config = dict(
    tie_embeddings=False,
    init_std_o=0.0,
    lr=0.0068,
    lr_head=0.00677,
    warmup_steps=200,
    decay_fraction=0.937,
    doc_mask=True,
    dataset='wikipedia_en',
)
MLP neurons of a small language model. Each row is named by its layer, matrix (up: input weights) and neuron, and shows model dimensions 64-255. Each number is 128 + 32 x the weight over its row's rms, rounded and kept within 0 to 255. Numbers have three digits each.
After each neuron's rows, "fires on" lists the tokens most often at its 100 highest values on Wikipedia text that the model never trained on.

L10.up268:163139147171080194133096162144098091202067067127181110157116101055128095146185128129133173132069057155099136141148134133089157148178110140131149169172158123127137105065117106128105150161151088195167134080066144196159076154111156110133122158094104082171121117153142142124104083124125156155094154118203187090089173110201083118106119135158154128102078151156167084139131114147105150154127070117121123146145205124097102135164148178157122158092161136120138084116182120169133145102148123166134083174103096088112185145120115126127136152120166135119133045178113131141054111124104066134
fires on: " gr", " Cr", "r", " dr", " r", " S"

L10.up1300:111050132106101170104133109109106100133078094106111143163069115156135145124125125076102144127119103150135128094105108139099114179101155111096120122128154148182074137037051103191114085107105184128118165105147157179136156064141118134135124136125205120116088118121108119020093132116077128103152124106157104146156129148125089117108125129153112161126100235187144159120085170135181174111130127147124086099116110136120160068133118116148082100158153091200155128127119146153175120099155143125153131097154152129102135156114133108110109114081097133174167143163119108122100124136151141138
fires on: " a", " of", " an", " High", " A", " and"

L10.up79:092198138140137106180098142069073176146110081128122176140122121102074152155164128162123106157126126101126126158130015126109161161137109166158170123112127138180120152110193136150113125083124172139151064114073101155137162150094150118134139191149147090161114117183148197133101156181129075152074142150086151170121118155133129090111107081148116086136105138105156171157100104135123144124152147147062123130069059191104100168108093176131127157117088162129131137132111088103116124139159128127141160124100146080201090085145136104136121126068179098100177146166156129096093100110121134163
fires on: ",", " a", " American", " are", " were", " two"

L5.up807:142178130149140101122082162174121137181174109154106119167147133117136153119130114173086089166097095181120126167118144140117125139122122090112067144096110083180120160153183095145135139165112178142133112109141084068168068109081142123131140137118135106160140164197102111108175165137134174089132112141129162095120147060247126183165120124129168180106096087099103133159093174106112100120172096164143163141134093185144112100063103130107139039156117099132140162091132103166128119116069114168128104104104148143080130162158167139087112107147105116153161119108061124109144157114041103090
fires on: " No", " same", " that", " this", "ittle", "atter"

L5.up510:089134179147084119140134143184119109133158143069135112083110170128103101128132117134124149125093082157217172115116153082167126138141124052167090146145153104133110155196177125143072099102167139127142061163115114088166087182138136152144123131156079127125052105200146124113167145118100121080116174140165174117025104132041120095133090104169127185137083096153117136190119120066131112116153097108147149166171067157137176151187117119152160210184156121160113122156102108084106140099164127076103136090135108110111140118170098185101123119163098128137091105107184173115158134073091173129
fires on: " and", "eat", " reg", "and", ",", "ed"

L10.up1519:141125134147169104141179108119098069169103073146157152127130141110143112130092051152108075105088162163160164159133119168106140162129141180135124193095161062060145155137087150098136149097147094100061086117096158078133171152165121125148107130143093156155170104111164120083122173100123111139106149150118143128170215116140135129147155108126117202099130147140085119122092107111115176134073105097098167168130188145121106075106073122092134111125124114181152154136165100148123142124131120067121037168147150135110147171155030123112098123118104133105148095219104082156155188173122195171
fires on: " sc", " Sc", "c", " b", "sc", " 0"

L2.up456:124166156121126097167109143111000085161151178137113081140150086151153149102134126096109101190151153114166115137092196123103092176132129133067116104096149034185135105145124106168122120119076191141135126140110122126123109119167122087089107170140158075161041116126157097129113145076069123145157165092101096103141179128181156110059103126162073120126107124132135149156146147106102165132143149119119157167135089146087146118100186180147124160139054090096140142159200161098131142110175125137162104076080169177110125145132144100096101138107160177102110099125133116105122095120099121193
fires on: " born", "at", " And", "ed", "and", "ld"

L10.up769:100165084130127128120124097148170134154173147124094133115128119162130160152121146151141148133121180112146149102113144140117114117163157125132168141161120057103136131109153074129147146145072082172142113114132107065119119181167167166056132129173138110131124129123070192126141142118060112124082120103107099124072095149143142140130137134148155076175143089178155200188144128144184124115110053170125128094133170122253098140140139115110102111146111129190194107083111121124044127160135145119119100123121192172089135119145120154079127130124095035069087079085136167158118081152135090174
fires on: " E", " e", " El", "ran", " se"

L6.up393:105192130186155135127165114094094142152184119175094208046125123133185135117101173122155128171099117112111150180206157154183119119148150171116174109128170134181066157105103198167090131143108099128109165142077077162138106160176104110162125148085135141084131150056115126121067202154112159092166113076112112135099141142154157091089081133105099094108110128127126099127114103117086148090162040121104102157106154171155071138042150158106135117166140161098088146134131111139106170181091204111107121116171110145158142129107110085129077127097136132089161114094182136099176088145124116117
fires on: " re", "W", " Re", "w", " '", " \""

L5.up136:162133129135120098088196066081105170125044141131157102057122161102122087157171064137158145160148151113169085106083136177133126164160164100108110108151108153116137143152129055125136125134103072105088112129077160145072138156143127151174154150109090163104106138156162163127144173106167099156109140162137180157063113166154120084194118128158118102106082167093169132134153113095049177173123147157103117118134062114119124092164124142116150137143106101134218125100100150171133179096090132121102155121133150091169098097140197188085127135107118115145110106154169116114144107101180085136
fires on: "t", "el", "ent", "ra", "ou", "yl"

L10.up1128:078114114130100108098146169129091142129103165114173097077160138160145139143095162100110104146167088174144159122103151139158168183134154185137103132096090094068143106098099161124072156154122121090084073130135135146108129143137102141107153128073132156125089122182189183149201173089131138094107125091095151132118123090138145160120102067079097141124139161173113107110156167163107132163175136131120085108091147091164101141127127077116108104154124115166122177113095088156182146098202127192152123087157145124117102172124182103137127127181188105151135094097128097104176107115098171106
fires on: " p", " St", "-", "are", " st"

L5.up65:157141090103148207075139140105168127163115126177133165097063175126101167158192129075140104098140066107158135091183120193154133135134163118157131177107102117084142112099144145099115122150131142162103142045175085068150122150129137095156096112199137127134169125140189113149119101158099134107135136112161163177116176137137153155150075133135109107123106117059096177126075189143169126148162182104141196144165103042086149096154115103126140137102156131117111105124117108096141119147185214124189199122185108142117145147076128090105119198149150080122124097164086166120136156164111140181
fires on: "iv", "b", "ut", "t"

L6.up1128:082134141120077149148128086106121168128184100126085140123102118108168152139131100129108106110133142144149176086192122157139086117105149127195161121150176151124162125134097140119159174097190141076091126062097097070038107082118090095089139139123123169135132144122137127047107074181143104134107138132141095128144094107130083098195157177165081074126151122138167150096096128121145167113171142116129135156127157138200138155082111110140105114103138085065178124158123160138111084125168142112137111129140145131120123183096114140089143146043101106095137145103133168129138101132141109174
fires on: " was", " is", ",", " (", " as", " and"

L6.up929:130120102129065166061148105094101128146116078108136114151139097123093100164181127152129085111168128106117124131127109152113179124122176096151109092121123085079054182103132128089196125119124143093107112112094123164069147109147117052095155130167148074139116168103119145152200062166147129114098173166091140124119140150121095130091116083122140162157127119101128141135125119146103128152116201136119156133118145103135097129111138117086162146170132095155150157072117142131174094128150128098125102098104182090138142079115125106049203150083124166101156146068128169130115089141128133181
fires on: " (", " |", " ", ","

L5.up186:076119163106119139111146127138176140117028126177189189095151113149093206074118071133192136145140120152158130092119155134130088138163138107157135088135171064111136092163081121067126072132109156095167092064213126170098086117109162161106150118103102160118102130185085129120085133090117153127133106133112147079131140150160154111192159110192166094161130150103108082149141113108185130107186133120129148088145133161091107101150118071109091173083137127121128142149103165057113160140145124144150156156083186123071112089116045119121143165140171130093119117162131119113133092145107101151
fires on: " comp", "m", "ar", "omm", "omp"

L10.up1500:129107093144159121108105174177105074094078084158174132083095087128133111127153117139104130127122204145047210127069193147091153149115144177147142147109130138083138121105147120117134108119191129190099147117088158087118193093075068108124117136136130151143116134229099122084118080152118107177092129143153136090108135135095182143104133122149118156112100115126080154206138119116126156158083078091159123127107140147139128138065107129089127080065130198104134128158116095076116109111152086089125081086152159152149142146155130185139082170145085138183125108122123084208118138098118179151
fires on: " c", "C", " w", " 3", " 5", " 4"

L6.up262:187068161157103124141125133126097102182139150169146075150111133143102125200149144177182106107124152113143160161141107080162144091155167108146132174134088134087104087138122107169133111136182070199119095167124104103128099113152139085132047167202159112123130104154051068141108109107103172095103152120138160079109088122158070134126047140172145155096124129110119124120098089093151136114188121094116123112167124097150127128173109125156129100178122120189091211135129088107146171165105125146167126100106125118131136116154194174121133103180143085143107130137201124125138161146089118106
fires on: ".", ",", "ed", " and", "er"

L2.up133:094108183115118156201102131093123091121131179112163133126106133068142151129120111111138090137072142052146106086136087169173186074159118089160115122182172077114133119108137057154058160156112150121140142100107161148135149123131140137113132140130145117181161138110181099108139134110081086127122155123109129122119122129130136171085112137137086122152105123158156148141148109139151126140138168063068152108125116110149197141226112137156147110063133137119157137102163141134147162140171177137101082129113121050161124148172132255091144088118089186132057039196116158079125143073119098143
fires on: " Team", "ing", " dr", "port", "r", " Racing"

L10.up1103:129136160173098123115102129078160129108169116156096123148173127137170141127111126112159104128108106150179171066160125190127101137144186117184161122095121177197064160097137152091112072194190122079137149130210115108080168159075144141115109133146183145132088114139065103112127172161077119086121128139121080160120061140044032103111205129099087157073114133139141144107142189097120101095137113063156158124161129141159156145099162162102082080138102117155170129136179194153142079162124104135136127132143097122115129122063096146080102128100135155119138179130110067098163130135166120146
fires on: " to", " as", " and", " became", " an"

L5.up512:074154125080133079130133180094154077188162073159129126104142120124199146157119101056127130143173164114101157170114182172143153102098146132216130124176140113055060134130166077147106122139078108145085100168120170173147146106123129145098081141053090162112120102092000148161112161121187148129121098107140122136143095147055096097128120109161146129141110135146104130163168156119116126123117127140139136165169098136163124140135096128122164098067117074113110182096065155178093087128153122171138111112138171064097140119155056045151105178141135121109127125121076106153143112134154153105
fires on: " An", "O", "6", ".", " ISBN"

L5.up860:113132083100142139132143147150175106118073134149178167131176100148111169107162095153198080124168125147106126099078145134182127106108162093141162120110119069080034110087094192152103093135093122064114134097131137122169136157123126125139128088135127059183155183132060133103078136154137132149164109104150106119113153102076110103120086111100119051147091130129143134131083136123163155160105109138095164143086129132116102133103096121145145125119171088170168139138157100099125113146149175157166072123082056112113083124165119063139062113139090101108168129131092085100090134170119100152
fires on: " to", "–", " –", " under"

L10.up441:095092148102081173105063134170061115134171153128070153106126089152106109149140117089163122128121116131113110140138116167108152134137211130135096116082105110094110148148129142091116131169108136110146131125126117141077097187161128101170110128096117099122103137143171160131098181139095118107153109121150131174107130134076112200099139108164093074146116119156145087157223194072088143104161116167152093120098129183198122150103150085187121112078156113157190138129050114120186130111112094120205114138103153108104085158095144123155145108111176175117115083069132141123153129171092171121
fires on: " th", " –", " st", " St", " -", " ar"

L10.up347:113115105174141091123063090116122087131082124103116152094133156088168153154140197150113157150152133142155132114131130142168137158150175155134082186154106066132146118092081151056178036125182168128129101115117089151141136129182106147111167100129090108217091102126099100077124151138183081108102135089106138129121122165105158145150124147130165129164124136135117155145097084104165104126130111090122173123063149167082082146156180134123079087161141134120100157152077111120128116158083115130150149054119126104099143123113164165164145148127143097115077129080196128169132173125087123148
fires on: " N", " S", " Ch", " n"

L5.up1133:063114120119111166146154161102125108159124109143164096164107129139132080135199139135155076084102093048133127143084114126207116116104117113158146109122112078120058070109138134154148126105124088129144110051106132055156139140136114176075152093187144125203141140164146138118134106124146206114146129066150081119151155122102177124089102142087163155080124166119167132158103172136189170128117092154118101101172095138182141135128193132124104110124135169077114094141139120138112149095197144136124094171104119111128096065193106100092093118109090091144078115144156114064108128125143091133
fires on: "–", "200", " which", "-", " to", "196"

L6.up951:091149096111162100097126182146157079152119093163107156149119144162119173147159126149094112120148060125143110103097167103122132136155103097141156053122139119126076156198064141097154112137150126103141102143106125133120102201099097095197150120092132089137191144113097088139187080228158194128173114161133095094119162142193136092162139151129149146100102126095099073169134135101151130120112103111115099134151106141179091101121109120112140110121115159153104164101167108143155143085098166087183047110108163136104178091135129116120097147091128080155115102147139179134085206093118134081
fires on: " |", " that", " same", "ris"

L10.up1312:108129132081144107125120145129115155119137129122119149107115093087096102106171111138135158094189153131126105141143164120159086143082122141131143099157151140090157133161120119173130171151110141208224093137083134127093071180100157096104125156070132138136103118165138100129108173168082141105138105064123119135104089149152108161165091142146164082162109151159107117158248143126142154145152168139138130094067130133146105128138141130094134117127087126087163213099113097154061170152128087126117188079078166068114118114032105176124122190048140105155143107118129106117125148132123127157
fires on: " st", " h", " p", " k", " St", "st"

L10.up867:126113177169098149179124075076113107126166134140113104126122128110106157088138141094129185173077134135137199154159124152136163060145126099095167120074146099134099138134109160141172170136141141131158058147116104144079149132136127126098091120154085087154073161123154173103079120134177081158077119138097112163091172160117139124082107112135159147102129074108122103131133113102126092102139186123129088122111121156130062126142058087140155127132144135062215115160134164150201123125105162090143116109113099098190135130137143137103148109044115123112139120081129158149159070139135134134
fires on: ",", " and", " et"

L5.up393:183136179215091180112156141090144153108066130107088134093108162133096095123153089131106134133134100174156196184122114153156130160095113131080129148136122206140086151169143126108099125176162142115223094116153182086144184094108119104102137095120083150102113120129098148096115086110135167122140118151095126162138172125102185143159131098171115079120103199138148159173152131100067113114091137088096171066158089142139083141135127181174145181169126109148170134058087148140127076100119148078152120091145121153090193141128166138166070137146129078070113133199127096084195132095109118134
fires on: "ac", "en", "ad", "ent", "el", "ay"